config.yaml
head_dim: 64
positions: "rope"
qk_norm: false
tie_embeddings: true
init_std_o: 0.00547
lr_mult_down: 1.5
warmup_steps: 200
decay_shape: "linear"
train_tokens: 295300000
MLP neurons of a small language model. Each row is named by its layer, matrix (up: input weights) and neuron, and shows model dimensions 64-191. Each number is 128 + 24 x the weight over its row's rms, rounded and kept within 0 to 255.
After each neuron's rows, "fires on" lists the tokens most often at its 100 highest values on Wikipedia text that the model never trained on. A number after a token or word is its count.

L6.up1699 [112 148 145 144 131 139 160 132 168  91 159 102 155 138 139 138 131  98 105 126 126 157 138 149 130 124 102 151 106 127  75 134 143 133 124  90 114 143 136  95 139 123 109 129 167  81 114 130  70  94 151 133 126 125 105 136 172 114 152 102 107 136 113  89 120 129 113 123 140  93 165 124 110 150 149 120 120 139 125 164 148  98 118 154 125 130  92 152 154  91 134 125 141 123 146 120 109 147 103 158 142 122 141 128 132 105  86  83 156 131 146  97 124  96 114 124 141 150 156  74 138 143 118 159 191 150 123 160]
fires on: "-" 20, "the " 14, "- " 9, "pl" 8, "high" 4

L3.up921 [132 115  85 132 149 114 120 124  91 148 112 142 157 173 142 107 103 138 201 130  66 135 105 166 142 167  96 119 116 123 176 129 128 164 139 106 179  92 141 138 150 129 165  86 100 129 125 105 169 118 100  97 119 120 127 123 135 146 138 159 154 134 139 134 103 132 182 164 171  69 134 129 144  88 127 140 145 162 147 140 120 141 137 115 132 114 126 177 145 164 127 132 135 116 153 168 142 152  99 155 125 137 101 133  96 124 129 102 101 139 114 133  96 162 101 173 109 159 142 152 104 139  96 109  94 123 139 116]
fires on: "| " 94

L8.up1439 [138 124 118  99 115 151 163 119  94 104 116  86 148 179 107 138 129 138  64 113  77 146 121 122 130 141 149 122 171 131 133 106 110 137 155 139 135 134 149 131 136 127 144 126 128 141 148 133 159 117  79 131 166 142 119 123 140 103 113 103 162  99 153 140 143 113 141 154 139 106 119 131 140 120 156 136 150  90 144 124 128  98 121  94 127 124 156 107 105 148 156 125 103 147 144 115 100 147 135  89 152 105 130 113 105 149 123 107 138 144 149 160  51 110 154 137 101 132 120 134 185 143 143 143 151 119 125 139]
fires on: "D" 78

L3.up737 [141 145 103 131 160 161 114 139 106 112 125 175  85 101 141 140 121 144 106 120 138 108 147 158 128  90 119 162 110 123 130 140 128 143 149 116 100 152 142 130 132 154 107 116 152 109 118 161 185 126 103 131 149 179 135 127 152 110 131 128  90 113 134 123 195 132 151  83 152 145  92 123 136 145  84  61 147 133  79  89 138 163 116 115 120 113 159 165 105 105 115 116 160  64 126 148 117 135 117 107 104 167 156 117 129 136  98 103 157 115 129 144 133 121 139 178 139 114 107 152 122 109 143  92 142 132 177 143]
fires on: "ain" 19, "and " 8, "or " 6, "in " 6, "an " 6, "on" 5

L6.up44 [119 141 130 104 107 103  96 124 159 121 100 115 128 143 134 114  86 152  79 117 122 103 118 127  99 171 136  73 129 139 104 126 135 139 157  92 141 120 127 116 158 108  97 171 136 137 154 143 162 119 146 104 142 149  99 169 147 162 114 130 174 139 177 150 110 123 153 149 134 148  82 173  98 112 146 112  94 139 113 117 127 162 176  81 135 148 108 167 130 130 226  90 105 156 135 164 120 125 128 136 163 123 150  88 106 137 119 104 126 105 119 144 133 118 160 142 106 139  79 115 165 162 128  77 146  92 139 185]
fires on: "An" 28, "D" 10, "ig" 6, "di" 5, "in" 4, "Di" 4

L3.up1716 [123  77 151 117 153 129 105 142 175 108 155 123 147 172 121 184  63 110 139 124 110 114 127 104 129 134 125 151 136 117  98  88 156 119 130 139 144 106 112 148 153 103 131 110 140 134 121 165 109 140  87 140 143 127 110 126 110 167 125 124 131 147 106  98  88  96  65 182 154 122 173 164 139 113 119  85 171 181 127 109 112 102 130  93 128 133 150 145 112 124  95 105 119 122 160 113 119 134 133 143  85 124 141 127 118 116 188 123 142 119 121 135 118  91 146 124 143 100 106 148 146 102 133  92 148 158 146 107]
fires on: "." 89

L6.up1215 [122 130 131  89 165 134  82 159 174 165 142 111 136 144 121 124 170  91 156 106 120 151 119 157  54 121 127 129 113 131 153 122 122 142 108 128 125  75 138 114  86 163 133 123 162 145 156 144 124  82 124 118 144 160 108 100 126 118 147 175 101 113 117  96 149 154 147 130 144 130 143 146 115 142 141  97 113 169 155 121 129 157 123 121 125 130  92 162 146 141 124 130 136 122 120 114 121 103 128 171 116 111 136  61 104  88 139 103 113 146 130 120 165 166 158 155  90 153  89 145 129 128  72 119  97 139 104 126]
fires on: "om" 12, "i" 11, "di" 10, "V" 9, "l" 7, "de " 7

L6.up587 [136 116 123  86 147  87 144 123 161 101 123 181 146 126  91 129 102 109 118 128  90 123 147 153 110 128 101 131 151 149  97 125 137 135 157  76  89 100 110 107 152 127  98 130 155 140 146 121 136 109 141 150 169 140 128 143 127 113 140 155 151 138 125 109 110 123 137 149 120 134 172  99 102 121 135 116 114 129 144  99  85 169 116 144 114 102 140  91 141 149 130 131 102  97 147 107 145 120 137 117 115 167 129 111 131 120 162 154 142 129 136 153 135 116 159 119 113 105 120 166  98  58 131 112 149 133 119  88]
fires on: "." 72, "===" 10, "has " 6, "|" 4, "==" 4

L3.up759 [106 153  99 128 153  91 124 134 126 120 141 144  94 139 161 135 178 137 156  88 110 136 125 138 111 138 124 108 153 145  85 127 129 115  99 127 136 165  91 147  76 162 119 147  97 162 136 141 105 103 128 133 123  91 116 126 159 144 127 154 136 151 129 138 123 118 120 140 162 133 141 105 141 149 119 163 121 156 118  92  98 152 109 110 111 152 127 189 106 136 118 121  76 107 113 126 106 152 143 163 154 111 108  90  78 138 152 142 123 133 122 168 128 124 153 169 106 146 120  99  88 139 122 109 102  94 105 147]
fires on: "the " 56, "." 20, "l" 4

L3.up1002 [131 118 127 122 126 147 140 143  95 101 119 136 148 127  84 142 157 103 114 114 143 117 131 135 109 127 103 129 149 124 166 138 118 146 150 143  60 140 104 150 153 128 121 134 119  96 199 117 161  90  93 130 116 146  87 141 149 112 157 125 121 141 165 141 120 160 122 103 124 116  80 139 146 163 137 104 130 129 109 158 137 149  92 141 121 133 137 160 153 147 143 152 100 104 101  98 128 141  87 104 114 123 144 127 134 100 102 128 115  92 131 117 117  76 111 126  99  86 139 129 110 181  94  94 191 110 106 155]
fires on: "al " 25, "fin" 13, "d " 12, "and " 11, "or " 7, "ple " 7

L8.up1085 [126 144 116 143 149 124 128 116 136 128 134  98 140 125 167 126  74 126 139 125 120 129 152  58  95  94 135 125 139 159 126 113 175  98 130 100 154 129 163 126 132 135 134 112 165 152 140 106 166  94 139 151 175 169 111  77 167 123  81 159 158 110 149 118 132 151 128 159 107 109 138 124  79 128 102 147 136 111 130 118 156 137 143  93 125 112 110 155 132 179 145 139  98 122 154  85 146 158 178  99 123 125 163 132 130 106 170  92 178  91 137 149 105  89 177 122 113 120 136 172 132 110 160 120 141 119 116 116]
fires on: ", " 81, "D" 4

L3.up91 [133 103 141 155 104 119 123 132 114 134 145 148 124 100  97 159 111 131 116 156 135 119 115 156 116  99 129  80  84 103 118 130 134  95 130 125 136  88 133 122 159 121 119 123  83  92 144 123  88 123 125 108 144 108 150 118 132 126 161 157 116 115 108 156 104 151  46 113  91 101 137 175  75 132 169 133 153 144 140 115 104 117 110 116 148 132 155 105 116 129 160 163 110 154 161 156 110 104 169 142  79 123 108 128 131 158 101 169 124 129 121  91 170 126 106  50 124 138 128 131 124 179 132 110 110 103  89 157]
fires on: "201" 24, "qu" 10, "202" 8, "ud" 6, "fin" 5

L6.up1600 [139 129 172 153 179 147 124 125  96 102 119 135 129 166 155 148 117 118 132 100 102 121 162 133 130 117 141 132 110 111  93  95 135 141 124 122  92 129 119 116 136 132 139 122  96 144 172 115 143 134 164 137 152 128 120 144 109 111 120 111 123 134  70 105 110  94  91 154 139 115 148 112 128 125 118  98 135 146 121 105 192 128 155 109 128 127 161 178  92 117 119 153 115 105 113 166 175 160 102 145 144 105 124 123 147 121 132 108 169 125 121 136  88 141 133  69 122 176 119 124 121 136 112 157 141 154 135 113]
fires on: "of " 22, "-" 15, "the " 11, "Le" 8, "pre" 8, "." 6

L3.up653 [127 101 132 113 127 125 129  92 117 129 173 124 151 172 149 128 129 122 130 155 104  98 119 135 108 118 120 137 129 138 159 113 122 102 118 132 127 156  88 147 114 159 111 123 134 111 143  99  99 112 125  87 160 135 126 151 131  75 159 102 139 171 148 125  94 156 133 148 135 144 128 134 204 111 112  98 172 128 144 135 161 130 126 159 119 164 120 130 140  82 149 122 135  84 129 160 128 103 133 139  97 107 166 116 181  56 108 147 189 141 118 109 128 145 115 113  73 118  97 110 100  98 168 136 145 123 136 130]
fires on: "pre" 45, "pri" 9, "Pre" 9, "i" 9, "comp" 5

L6.up1340 [141 126 111 145  95 115 109 113 115 144 105 148 116 118 136 117 121 105 153 131 130 152 117 135 137 181 119 141 109 106 145 116 133 104 151 155 127 135 155 132 106 111 130 104  88 107 139 166 111 102 154 105  99 118 120 119 164 141 133  99 144 119 131 108 153 144 101 136 100 130 130 116 101 115 126 100 151  98 135 145 107  63 151 111 136 164  94 123 111 113 147 129 134 124 130 133 121 134 139 128 165 138 193 106 122 128 134 121 162  77 191 129 131 157 100  84 110 113 119 112 109 161 160 107 133  82 126  98]
fires on: ": " 14, "in " 12, "): " 9, "of " 8, "as " 6, "including " 6

L6.up1083 [146 182 125 120 121 124 161 172 138 137 118 105 131 122 145 125 132 114 117 122 130 114 135 105 135 149 110 144 129 109 111 132 139 153 149 116 173 120  92 182 121 183 144 142 132 108  80 118 113 153 148 120 146 146 126 148 151 168 127 130 125  85 109 128  84  98 101 116 115 152 111 130 147 163 130 130 142 145 117 141 128 131 150 123 145 114 164 156 129 121 110 150  54 126 112 167 119 126  96 147 135 167  87 122 112 151 121 122 137 130 144 166 123 118 112 160 125 144  98 101 151 125 142 117 124  97 151  83]
fires on: "| " 34, "to " 10, "of " 10, "0 " 7

L8.up768 [123 164  91 138 105 135 116 122 131 137 156 108 108 152 121 177 139 128 120 123  72 110 104 133 200 160 122  97 138 130 163 104 127 147 103 152 119 129 108 168 170 102 118 130  88 129  58  80 141 108 122 133 143 116 134 116 167 109 155 186 129 140 155 136 126 145 113 169 138 109 116 126 127 161 139 131 131 129 145 130 134 132 120 150 130 118 112 121 143 161 110  97 119 127 137 152 119 115 133 128  69  97 147 142 132 143 109 135 121 130 134 116 110 139 142 178 145 164  91 110 136 169 141 138 111 102 115 150]
fires on: "| " 26, "- " 18, "er " 6

L3.up1500 [135 127 109 146 124 159 136 115 134  96 121 123 117 163 161 145 152 138 123  97 140 105  79 134 138 168 138 141 120 136 131  81 100 156 132  99 124 117 110  76 131 128 157 145 109 142  98 152 109 133 118 141 132 152 156 101 156 139 133 191 145 150 186 182 168 135 116 123 152 119 117 131 106 133 138 140 134 122 111 116 162 144 123 126 143 121 127 137 119 118 137 132 115 117 109 122 146  95 184 151 133 119 131 152 131 118 117 131 147 153 134 168 119 122 107 116 120  78 161 157 112 111 141 134 133 142 129 138]
fires on: "Ch" 36, "Sp" 7, "World " 4, "Ma" 4

L3.up347 [168 125 155 119 125 112 134 119 164 142 132 165 137 138 108 131  70 155 132 134 155 106 152  97 122 114 119 144 128 191 167 165 174  84 163 146 140 147 144 129 130 119 132 130 150  63 118 140 133 120  92 121 124  94 152 110 126 131 145 156 122 106 143 146 121 123 106 100 138 142  80 104 102 108  94 117 147 128 132  96 135 145 164 137 102 116 125 131 154 135 130 143 171 136 146 126 106 136 138 124 132 136 149 124 125 120 137 124  65 110 126  92 146  65 151 131 122 139 163 149 107  99 118 129 106 165 103 136]
fires on: "a " 39, "sec" 10, "Sec" 5, "ed" 5, "vol" 4, "ing " 4

L3.up447 [122 148 115 100 100 138 132 110 124 169 139 107 119 139 136 131 123 137 100 126 146 102 129 132 118 137  78 135 108 146 113 128 148 130 128 154 134 129  68 135 140 126 149  96 109 131 111 122 159 161 130 134 153 124 123 139 145 138 118 117  93 116 131 147 104 117 180 114 142 116  88 148 151 158 122 137 151  89 180 110  76 134 112 129 160 119 105 108 149  99 131 133 143 141 103 141 106 153 131 122 120 195 143 134 114 185 135 126 165 143 136 159 162 149 113 127  93 171  81 131 111 141 113  90 117 111 151 158]
fires on: "| " 30, "um" 25, "|---|---|---|---|" 10, "of " 7, "|---|---|---|---|---|---|" 4

L3.up1323 [129 124 140 102 154 135 137 130 108  95 150 109 123 170 142 122 117 150 125  59 135 141 143  98 166 105 132  64 152 134 118  85 146 137 178 167 136 149 101 128 143 151 100 142  91 147 111 142 161 136 128 151 162 108 148 114 121 172 154 130 139 176 134 160 109  64 149 144 127 189 110 147 142 151 126 155 124 117 103 144 104 114 123 107 110 129 122 149  55  92 110  80 115 136 147 139 117 143 132 112 117  94 144 106 146 148 101  99 159 130  97 153 126 100 134 152 182 143 127 120  96 120 111 138 125 101 177 119]
fires on: "of " 26, "l" 14, "ym" 8, "m" 6, "arg" 6, "ask" 4

L6.up395 [139 135 137  90 116 130 100 146 131 123 138 107 135 152 131 114 153  67 175 154 115 143 158 148 137 157 119 121 128 141 118 138 122 119 152 142 133 140 160 121 105  94 153 122 113 140 169 147 144 155 141 125 123 134 154 133 130 148 116 127 122 138 126 159 152 208 108 152 127 140  97 163 104 183 115 162 132  95 126 182 108 103 108 152 108 199 160 178 119 103 124 136 121 187 115 131 124 124 119 118 108 131 139 140 170  94 176  89 106 133 167 136 116 136 107 109 148 159 136 148 123 123 161 109 164 132 159 157]
fires on: "in " 23, "of " 10, "ch" 5, "March " 5, "occ" 4, "fri" 4